From a checkpoint of a small transformer trained on Wikipedia: 3 heads of 64.
MLP neurons of a small language model. Each row is named by its layer, matrix (down: output weights) and neuron, and shows model dimensions 0-191. Each number is 128 + 24 x the weight over its row's rms, rounded and kept within 0 to 255. Numbers have three digits each.
A block is one neuron, or neurons of one layer that tend to fire together. After each block is what it responds to, as a language model described it from the Wikipedia text at the highest values.

L7.down35:115110168086137120080160101116118162117123146127069105127156144144187172122133140128102127098137122118123127111123146181129124092097138119105107160142076125127127162116139100137175111164170176143110134138150111090185149111129129147122131147086118129129129135112125124086122110115110139112126102097108165129131150132176120114110129142122147130116176134138195139140119145147073131124146130128135108139141097058162116185123137114151142125150154129129158111126110119104172118113100116132120128130132118174083133091114136122106113161112128139130138128112121133123098064158103155153
L7.down292:148112111123110121092108108124173130132152110152092128150107122100138121122152129139138122113105145169123143154102166124146109130101141123109103114132119137099152092140124159119136136136130131161131125116093138093135151118096095148130081138109087170139164137152128149156090166125166149154139121151149139111121129123148132100139109129143122170136105124129159123139105098118137114126143099194135129096102125161150167121103085133118089176117085072146187126149147171145162129150077159126160118085166131083117108104083139150149104126083163113145139146075120111136154132124077139111
L7.down402:172141083168083127146109162174177110156110134113152157090144109137104086151103124125117096115147116167140178134124128160134134152132111118112141096099135124136108142085096143071124139102096132138114089139123089121138128115155143138128149102136151134150150111156120118179172130145144164115155098167122112135110139092089192145127149159132114148066145077085165115118126111108131147098099122119146136143145168140117125103110194139114131129112112131113126144111116159112103131129091162165138128113151149092139132124119112109125132151133144118159094094123126143092142103155124107128
L7.down479:139106112102145115096096150138100106160108106140103110150127140136154120109137116141121168137148126116134101139157163148136145163125145132090098120109159157194107143134121149141159100137139140139128134102115120135140108166144139126112112135170122102100131142116154130138118146142103100149143085151117147136151125094178113012163157169132118119112124129134155135121147135121147066135135133144135152130185110133108114108137122128125119138144163124108104143136129133095094111121048128094093131104160133148143156120128143116114127135117106062110101078153137097120152171137131123165
L7.down509:114128147108109135106128164102096113124083149177086161089123150127135129160121134151165155181165129102149124125090120097152127128139117119129127157142111084163140173104101108117106146109187119097127109126102156114140130125148154163143170107076131131125147114154144053106140132141121171133116094127124142129118087095134131157116122149138102136100127138156146138145100100137147118135181106153161113132128132128168110113089169142114112087143140129065112118106120132131145102123142089098128148069142165151100138129144147161114123097150113120112105160115133132126124154116178149137
L7.down590:149127162121140132143130135162097102134154132151139127085153126155084125141114100150102155139158178180130163156147134084149124156118133124097120134151177117121105089127118142097089121111101138164110101130107135139116139166134183143120118105144161125175126145135183072103138145147109075124126122130097123155118175109105115153131115091110094105135126148093135131137114125105147166108123153127126109131125122075128102161134144199081105118142141103166130093121104096114104119130110153142145104149162140124132139107135152132149142160129124162113106077088147126084136116114095137126
L7.down721:145139140118137137131138119133069126110121118137112111138107158151147156059145111165140127180065139151134172173126170117178152115158064130119106151148117113103124139165158135086143115093130112133140118129118116106137088134080101145169080125154135115142117154094139163118132136123138151155180136130094153133104113144143152056124118133119137131135175086123124131131109104082122118103103128083119142179125104135139128136124134109130122142134139125124109113095119119117131151116119113093154137132164145115171110131107132137138078135103143125143143100137142109094152165106156179119
L7.down732:074141074115146118098107126136156121122129154143112104132131104116107126102098129141143126120106148088113141184124127125144116150138133113146188094136123146076134076125106161141136074115122158144135109140155143076100132113160112110137120141097144119127083156132117149146156093108091129180151136170157133154155144173137174123168124157118134148092129113117104133124114131110176090104140154143142096125109155122133102147202139137147139102150100134130172124139169166121130132130150127106117137114177085149151119157114100112135112100097101088119123113139103119115105102157122112128
Responds to: Year starts and parentheticals

L4.down437:139175172155137126138149165112138123123132146126106156100117146124137134131191183131133098122136144109171146124136148120146145114121078127118088146141091142142099126113101120144108132132093137082130111113126134112119090129138148119116169174164156137111156127089182131104117145108109109120108099099121111141152122092144151070151109098148116084147126136101125175122139135125159130150113108170074112100137101140146139120117142075128115112108129148114118150149108180132163129112151148125125137111131189093117142127141097151097092091190173108137149092124115134127103109144106108156
L4.down706:121143134129145104169131126118136089130129097137091103116098081155101091134107112126126129112131131172147110127152143149155161135140153097158109115126162108150181156105109146136123142068114143164110127110154091116142134166103068121105117168150162133154106151116138145113136124127131156154133112128148139124148100152144182072149116181152143131160116180104149176169098134130125085144104116089091128104152114144110111111115115092105161131132133131131107113087115123099103149125119090136110103104132137133145145145159129170149094115123140138137146152126118125076117155126083190126
Responds to: Mid-word s in names

L7.down11:162152163135155098131149152135130123124145130108156151111117113122114114105128170086130161142134107156168146102155121106135173140154110150130118137147133111139179065124149123103113106122119155105158128154133136167150091132103087141109098085103110137151155141129119143091122094126200106136102127080152135107146143140131115164129118144142079137132150133150119111136093080109073108108148115196109127111162159131108142133160120136110131133110110118130130126121115122130108113116119145134169155081119158117115156115114139112120117127135148130087071104149141148116150094107165106203
L7.down273:118150139132096150134167164126125135092146136106126129098192155110109130143160097113127104122157139121152103086120099126123152142122140149146148096172098102119126129148124139148097178149134197104094128137145126100109121117112103115085104105166173104118159092163122169120146107115131135101108088129113157108134163145127160137134101155171114152103088138193114114138115138096093085163148121156132113124111136114140115143122106162109131102123118167123143092145168082139141128137136165080097089170122136118132145135070145127125103144141113131179135157105125126117109128113126126122
L7.down305:107096097167143131095147171131122178121144124156178149132116167103146146172114103148112143077114146117169127135127110083142126136124129147119136079126147144101102150163173096120148124142135096095109160123107149154116132099157129144109129084157117132087135155116166142138152123187124118148094123108098075108124112134137130159129127060168096139123144162120139094094086170152130117151154076124121133093129124127129137135113129113123163132069134119133184130113125133149096131126111083127134144085128119149139114110136169110157117116140145121172122106140125137108137140113137143091
L7.down349:049119087103156123114151150136112116132154119138146126132135130127119154150145123088078118100092132100145135145149145146161159132127146129138104108129107104123118114174121118133084130144132144148106125105165131093121108099114164112125140077147158129114178112128123158137151112133132100145125120136114094169111164129149102180178129133105071126116159117147114108056121113120107110142114098148104137136117114153130109087173136145125153118164117178102146105114150109143079117118099135114168101100117155116115154171114145140118160140129138136146129126193163118175148138099097128135
L7.down418:114137154126137131143153130098154135084154176167153143132159105130107131162124094164124118155126127125113170130117101101120117150116149140132055148147121105119110106118163122107133130167122116135110116141167092127158123126151108145130139139160110145135085101150092107125135120140104111133093170085101129118115132096173130138137074175137117110149137123138134160128139157118167122149094141125168158113167102095132132139111152071133133110137102116117144142090113136131155129124085160165075088137127142129141160120107122155106127081158095142113129120084131150130115200080135145093
L7.down470:121089089120120136096168126133145112154140122130098161100165107139119156092108136160173133138109150120133130128093161159148147057132165111132114160123095173126148146126164119154160105106110139111127136157134142110098123093158115134113155129129099121138113163123091118179071128152128139090112099133095140170169126121115109153088129085131134141105173166148124134112091098158143105128118128090111135131124122146096069103135122105167079144139093150133114104096146150109131139136162107154121129119123129142126108085145134137093115125132125136164153138183130131189127137122121124170
L7.down493:135109120110128157142110129102124147119128102149074149131122137162103173118141087105089100100128111117141115116096143101142139115152184078151100134136117108161152187142109140148132159087138137117121095108123130174112113112173142091154104105141134169136128152149079118178109146092151141105151120152084160136122137105120148097147134139125098161161132134095085143115159155102161105142118111145151146093154100110133128158150173125144126161147115101181160110132132141131106144097094156119149131159161135110082094126123172120119098096132122147119100123137142153125111136084125108107
L7.down617:122105119110165128158166111107164129147116169139151158102135113130142149111134139098138153159120098126128136115082155165144095088151093131138127149139136141131121099125091172140156131150112125153133103155115151117162154146128131126112117126130111118147135161103172087147116160083151120092173098136161081161094107095099174137141095146107115112129099111120150134128128123138124118125136109149102137151059103097117135108063161112155140106152091126116111184140143106159117110140114120103137147133142120152108125123125158122125155134111146084162097149098072114119165153129111193144
Responds to: Role and occupation nouns

L4.down118:144111204138121167152103160098147161127112125154106115106101158123127104102158151119120077107168085129156103147145127169147139145086106113140153113149083146119143092182111128126113139108112118159100125127113116140149129096152137113111116113122141153096105133165133111115114095105137093100140117126150100170081121158140161146107172156118186109141127137158110124101144146138133078117152117165102098115116145092157129108133144112144134099144092131191151102138111152104131106165134111072112124127140113089138152181141158154138149155122132168113110130132123111120118101111128128137
L4.down421:097118160185138147136121150131132144130164087187160139074159090094125115125081131114160137109147111130126071140085112143145131112107152100145119141123144096135122100132141132121149136152145121114130135100078142139125106117176088097129152162141142141129098105123140148083131130131119155137133087125140154129098157128146096089139127124115118175086150136113095131161091170145125180113155126153096119144113148112093127156130124133162118110146154145093163072176127084128119135153170118130127143160132115129133133110141113103098134142170100116097085137148164118086125131125161129106
Responds to: Year-initial digit "2"

L3.down460:133111133102112115114082155187113173100101132136138141107137097130119155119138138155152121107134139121121112142100099164131113109142134129151119168141154128128163119102156125129082116137135130092139147123127104165152074134121144141159104179148117092168100119119126075133131077119151203154105120119122114158131119167118136128076128141127169128096113123107138102156117130125153175130121118100092134131121149121113120159109131126153164124169146117105117092116133133140113087147122100126129164134134127144131121145086187145102118144128124101109082151150133141133133115150072203083
L3.down489:113154078133115138164123066119137142157158149125129109120141137131125124154091095154143136139130147154139085152115084143102126118112119100154110089164128131124087164162143133124116109136121143146087112131123099140126124110118118111136145151158119081164134139135108096153146147144169161100122143143139124146157103143139123142126172130192163110128127116094105112132151153119113102144114150129147142134128164133135139157109173150114174124135102155112082071134151112136131095125170132106133161098129091162095153124076142160142092107116109120111161090075124150116079163136096091097
L3.down538:104156127122114153093119117105118149138156130137143114094111166115116156136171111144121113153087168101137147123078155138112118094163133126096114112118135128131104135110122153111144154083136132139192118088138086112102065118150108150132096174135141159165118167115111133174130103163141104140127095087121129138102180111153140122167115132148187130122100144125139132106122179150150150171141086124158131126115091146134113144124156098139103118140140135075123127122177117106133109102117154102144118175108106105118096151166123153127122098103130165130142115100106153118137104148105157101
L3.down644:096120097121129138120132120121109156154170134108158123136128099122143125105122110145143120126142177129160119160125085142082119144128120110093116116140092126167147121144132147145148122174086192119132099117150149109166119167157132127160097118119144124134118153179110116165151103154109102105119117104090125150116120130133147099113157101167112111120168144135141120100076132094124168151077086159101139134109106139125101129149161117196155127115121146118088096089118091150121120155098110147142125094115095143121108118110128131154075147130170153140090143149185145122103123137104123161
Responds to: Decimal points and "one of"

L7.down144:102089106150133099137160163120132123090143111167160137128151135136114113145151135131090143105133148146119123086140128129133155128130134116133119144122138129093146146096144135113121138136112211140124119159060087150190159089109085134074115147149120112154116150136141117143134141130097163161135146172097107154109116154117133043136108166112113115118150124120121114157097117119119117109111150141163121163112076137102133102135071134110118120146164156110114116118123155082149125170135106130164104116154133117145124143119137131119124151088123123161126124129183113114153126159112078139
L7.down184:131112128160094144145142123150170097114107123113132158138129135140125089098149135110141115167109140114120152087150085141161113091116160126125118093127109147122153114111115136126135160094129140131111119143135157147128117151136112089092120072121151100136154108107142065123080122169156120115109129172125185139146149190138137162115139163153121096157131105088115170126123137120099123105129126138079082120139131118114134159143106171140168098099116144114094117111114156163161132172145150130151139122123142103111134131056142136095149098098124181135107112137171112142106120099146139155
L7.down257:124110155141115136133115127150110085102133123143139130094133061106153091150130128139147125133126149136133107139148098143101124108088091123133136145104145144065140126113095093128123153103116153182185130120124160140152163163139111131093126105143142119115126165131109116159137095129104161139095176129112138185087106165115121089177119122143145140098157128160173132134107095124153115103124140113121150095110059129109140098126120201151123157087144136133126133145179106145131111126153091143142116118104124111147134149112121154113116113172135129140150118144139098129088135137179095122
L7.down281:196148101138127149120112113119131151107123115142143141140108131153105133098139102152195152151166101133161138059154117144103083160115159124100127159130103090099162134141115106148136107140100140132116162137101121112132127084133126131123145136143158145144120154082120158135170102123145149135124129128127148099119143160107136056129103162119123121131162163125072135100145135138112142126097125120085103114116091154131098168146139142142148128113084119142137077149140126089124138144179122091119139107154120088123112171093104148118136129148144101158142117123174165107106085119117154123
L7.down317:138154106095160141168126148119145121114138117151155125136137101100093153146134159123168127121185134105126088114125134132128108147101132106086160134153148116147186142133095134149117114095139131106119113141156142163125179145158145106137153136138110167114110144102077122119136110168112121117114140092170168169135127143121115083129073106097162090150113121126158133125136144135142109119157095163158107165165072126115141157165159152122122102137149094095121131120101095107121121095129107154111145069158139109121111090093134130099147112119139082152102131139098147074125117125119152145
L7.down498:124136153116139140142110086140119143144150129182145157133111071138133148144105113149144131112125139090147116129135096093158125146113144120139125125138118133164104170053110114154091126108154127133148153132114143167168124107143108150138143106157118103097137110105074143110089118102117094178141160125104151110118137142175120094138113120172161168119132143126108124091140148140128142174114097119144151126128093126097153160140093101181122090147109096115178112108114145116152155129163110084108108167127148133152083143143133121085115168098135127090120139133131157086134093153116113131
L7.down521:089153134127082140145109115128165173142116106131118118134178101072105135131145159162124169106105168078143153125134087138146103139142135126100116140139138129108149093106145169100129132110118132133163106108141122156099147160130158104146110113115123161149153102142127121157138101143089089120152123132145118162101110125093173123127121142111140090163155140152151097149141147148121114119135146138111144123114139069119132129149154151166115143104091188102128111097093164113117106152115071159137105129151136124120119125105085153090125148144129176095104097142191147128106113101134099154
L7.down561:144114132155142106136138160155090119122178116149125110101151128180085162147175159118105138135151123140126089100138157139137100132109122113135130128127158097147134125126133151138066119083126153161141118099094087117089160125128117150073095107107133147134129139147145118132130135168116135136103139121137148128097093158119144069150101156120123158141184093136109103109154093128126155120152154146119114106123160119118131115134145156122091126159150178128142101160146108148096096144165114068096143091103153117088106137162131090152136168105134145101098147182129124144127155136111126115
Responds to: Opening bracket/quote tokens

L4.down48:133088136114116128166141159098150100117148144168118090147135104113132100174159170123144129143096165135114168094121105130104116148096124128154165126144109118111134095125125104157113116107136155122116182100139107065138134109138137152137156126111110165099172165118149124097140153085136111134133110099150109128167137178119158104087128108111116138136117151109132139156101100103124105146115162139144135133155120094141120147097131120134175132115100162143144081103080129156117080109229122116159078131144129130130139134110122122117132093129119135141103129120104140145117161155165115108
L4.down308:153103154101137159149115129148145149138181156141144133097162092135124105190111175117094168132095122175157133136162109123105155139124130117126121126099146142164145131147095171097153124121143156086115091097101097135116132095150115113125127154131124147098107134118151147125120140102117100102114108102121135121164147163113139134126115100101099102084123106118130100135141119147121140127150145138115118134125125128155116091113139123168138121144111138157130153085108117117111179129207129113090091123094153126168131169093121104141099096131130118158132138097195122109127128182068102124
Responds to: Longitude W direction

L3.down142:125128061121086125114140110103139115075109141120152121139170114134068103111136126117117093084154183108150123171151098146134098145125154154146103150164099115101131097145097137135122133148118165116108113101134136088116159123110095155129125153155099117122162144155140092125150126174142131114122122163097148119128089110118126089145116143111128148128145145144152107149110127104102115120151149108143125115130155123123177173112115144130117142157155152084155115112133139126144097139124081159120141165182100097127123204133145190092118108124144128132142123170132118113117101151100151099
L3.down397:126118169137084095085158151123138129137126098137160133153130142147140084113161100169117140093128168141110121151119124141129161156135109145107101140110155095115144146123091143157131127143138171113153134135084133105114107110117122098106142199136130122140131126116078078089135121151086115116118134179080101133132071131107170133139133148151124123111174178149109135091120127169114142118105102140114113117113126125119121135135179138140132139121101128147163141141126162126127132155162150131138115066119099101166097150105122145188144104132146131121162092144143096125110131132121073089
L3.down438:128150138091134123118139092110166075053155120085142119128096085151124102093124136146130150142110154132123126105118130122167152125112163107138133117124127138111131149072090112143133097145104130161099142130114110112104136144141134105175133146110145152116113126105150124155165148088137121119120154179121100096109099144165161095147155123133152120125132152145151136156165119119167127156112129103109099124159141120113116135079167137068144147113159120108076128143096155125138137140099148133068122099125129182096160124134147148141100150098143109145170108154145148089133128160140111173
L3.down713:114148096086176174149130127161108116126109132121147146149128094169105148123115096111120137125102147121114119124129153100149116108113140126098127101123075148164126101093127115128114167091136152126145109055122098131138108161112120135144110106127098079143135111152105138100160175127167145102141084167131146126101148150163147087091107135150136123176111168146130097172128126120147121122152146096122141102157153118094156150096156108123104129136162146161167122124102118140131164089121140096186117095148156112146127078114152163138137137135109121146154095143149129142104107157128157098
Responds to: Compound and quote openers

L7.down49:145151176091141168145123155100109092127136138097144078164132166153129142149140087138123094134139128160171156119110105173138145110161105102164154116143145129140161122132148157099093139168085141127111108126166085133146178129121118135139138131149116120121143149139112124090134121125122118096155120123110119140115149126138123081141072103113155115157142137143080145135132108098125122122147079161091158108148116119137128142109157127117141128142060131105116099123130122116115141124146092177140145124115163087092114132176102145132083117110135161159151081131134104085165101131101153095
L7.down50:108118131137157110093118134166162136116121103083119151156106148163167131128095108106118126115149164132138101125142150176164121145150080116094126144088152139125197127138116132118138164106141155138132147146113139094149086138127129117127119086137138113154151142125137136120096112174126099116139152148157120157105129128125135061092161090108104160129106091124143118137058107120154118126142169121128149144109160119133109154125116072072137111139104101153123116097157109071101135172147184129101156100134117104134119119125124130142138111134094142117136141148159122164159140150107095156
L7.down80:106095112127109148135099120114131144159111169123161106140105126167117118122161118108084078133139162127150109108147116124119124127143125159075076127117122135179103160106121179123121089160149139131133121110139112141122167086120135160165096150139129155152141145112109138161117162101129119084144091148107145165158082123131140103106126131130173115143134089113139123138102122095102117133131156114134154138171142191156095165105121119126153133124132117153107081110167164133150146158169135107133140083095102121136145094139135114088135127122113153121144143173145152122082115123109129066
L7.down135:120139146100139159153131109133142103165139109091072120158137097103153095101159124121058143145078071136122141176133144140123112114160139148092091116134136134137146131118090092107158139093139128114142149113107104125145106124113127103137159158121076146119135132097130120161139182070135142131165173145162115118146129163138117103109126112083148130117127176125135159173119134134129154132149122125129126128108100146128081107121115116121143086117145144121105116152186134086157172101151164118099135132112126146147107158112077121108121146103136159150118114148144148165157159130130108102
L7.down149:139153166117118137132125171152111097101125152126146149124164093125128110131090115167074098142119151132113151136131124117151143177152117143125116103133147156125137164141121105158164090151120165155134108125140094120124149145150133121107145146146162109158141116114116102115184117127121154114139131104133106164127110128104127070070135095097143129140104190177136084133105152131131140083126154125181104139129090060111106141095134136104147124133132157183100088147106133136114169129121125112139061132147146103135146138114138137151107119117147110121074116118154149118091128104149117116
L7.down309:131101129147153142142147108113169160116129134099122105125174109132128093071142147133136150124115139121104147151084120154137138142095067103106124122100172112114105115064149121088128114085160172118162126105158117129123122144121097139148077135099074138167133099138135103131128139109124125165122076119133133145136120112156167058127128117137074137148130122113141183125132136129147114133117132142154136131135115134156123109134146142085155116083126148143174111146150092134101148139172143139118151121111145157149076173134115133126122131157092123153168090158141106159130134168115140124
L7.down527:160124096128091094121132112093126132171127139137174110144177166089130142163192109139135145096139077130157091139128098159135125142108121088133165103083111112123111119139113110146141132152124085125151125103128136131147132102156095110132111170154134154156093129145108082073131123108079146117135106076168124114137136123102127120102137141100156160101117150156131148097133143157109156140143127136105088110158151123176121143143154162122152109160122104141147102144143078156119106109160097102138133150150136143129114104123128104076124137149166103148150091115124173146128109160132127108
L7.down645:145136138136141145117152121105146090142152178139150125108102097121123101096142158116115136104137141076148122113135125146125120089172182135163108144120138073128108148159127109119156159123123113109145149139128183142139102095123138136151124145179082121161164137118136112113126079064092110166117121085134121118146081142130208129132093115090125149129182148157088156120132166092107125129122150150160111133148152128106105140130136129109130134127123148159102125116134150122134101159168111127157100111132152127126133135128176138105113132097138084115106124134102166123090126102082116109
Responds to: Mid-number separators in tables

L3.down106:130137142148121144140122135115126152125139092120143167155179159093144121080106142133108122172180143079113121106143113113124107087080107115089158139119176121113096136121104126132127104129098140103111154158118178113140135138162146145131162145130142127122121146113090141142104096128127111146136116104136113152151099123125081090141165105153151131088144095137165122132099138114130120169104107135133144129125144122071118140121147088124155120151095128124161102163110150107109051110166141100150186106121135138111079157112144168158121130131118124121137142156133157187097093127157138114
L3.down122:139106115180108101126082160107113130133169101137107117154177094139114144132155128158133148181107159163134112136085126146124159135144139112147137120149139060126129121085162123095094124123158146068111093124127132092140115097125187136106132135132130157103110107069162128105137114157077106114117121139131154170120116135169085149150114112108150160111122138121097142134105151123143111166182116146111144100140146116181117142144175103100103139139116108089145136127117140104132106118130124097153128118150092178112116145157153121143115106128107130131171128135126137131141087116126161149
L3.down136:081114143162153140100091123163110130110126116139089099130172120120122130109128099180120158096155164108076157131133141156138117139111115101188142123116100109094123100130157102117104136133149147161119158142104144108110107141138127152144147129093114166151145134145099136131132164134124140074121112140121133139128113162148108124166060134138141151126176087091089103140112164125114154151109124104103110128126101138124099086131160116140123149149138106120150139156141158128139143156143115079129142134122113197150134119117151155119101117133089122169139110107121197070124145095107120118
L3.down569:090104098163157133119115163132132057134148121135144087146140143123124124151122079144149118115138131107148123102177117171115169171141148149114103121122116139169087152124129103105153125132167123141118105118108123136138092130097113121120165145157142141118114154121150111144160153123090153101107146140119133130105116142124147114122133113142116127150114123148104117107104086092127170124061140107123127095131095140155127173161201102147104159143111109155143110146133125089141110111081137148136110100126126153161177093140119179124095171087127148075123122103157109139127132093131160154
Responds to: Person-role noun endings

L3.down482:121117146101113140122130124116113133167121127104116151120159124116171128101087097121083117134134150092141107120124126103086140096130142120077134120129126096124110158148145152160110137070113141130118119145132169170129114179169111099135125092142136123146113135119154139129110166142129134135168177102110108148116099146187143155189151137154087126089157095115140081097099121127134099170122110129138134131105155164126101130092134096129188132121137146143165135109072129148120167123171101114136132124126129154070117158129110141150144149147120121125146162176091118155105107126119094126
L3.down576:129109135071131163120122120068141150121115112140103131116165149125123141154106150128161111104109135127182100118139118132116110122142164109118114125142068123127116132117121159121151111111152104085155106126133116120145088121185128128138139165101177125103109127152159069095148135102085129123124129137142122144153148098124140116126125162084129151123170111134127102171143175142112143095149102165153118107134122130160193132140134169148089100139139099089162100124127142144102128162104157109145103107112126165125077137093123149099106162117116166142140124137099171138128075160119151134
L3.down631:143125133086134122094127121160127136111167135119118154140145132130176145104097122120122106119183130200109138129172116129116110155142144140121142136084154117138121137121137167099114125138138126152083153128149149109159104148114180121154113137151102111120129121128099165099134120106110087162114125116140121111086129126124113153131159143149146168172120154067109083127171130095114101163131147101120158144113130116113074148083111153126088125129096176145118139138157150131116157204101159079103122131151131153075102105103133105136126136113142103106100116095152110119153128107117113131
L3.down655:125191098117132154112100127097136109116134140136136109164119165128114121148122120130141113130125110116168125121161156140189096139126173127124141144129113140118141107087066180131155134106110097098147135121125107123150159146148113117191159140171123185129086107125113094087104116116114119120131131129103119149118139122142162110152059163156128169133130146135136158128146161155138067117102119133127157105186152087134115122113094114123116112107154127135130127122145079132111130127112064141162113141127105116126092139113112133132122134182090127126157107146127115148140119074150104132
Responds to: Year-initial digit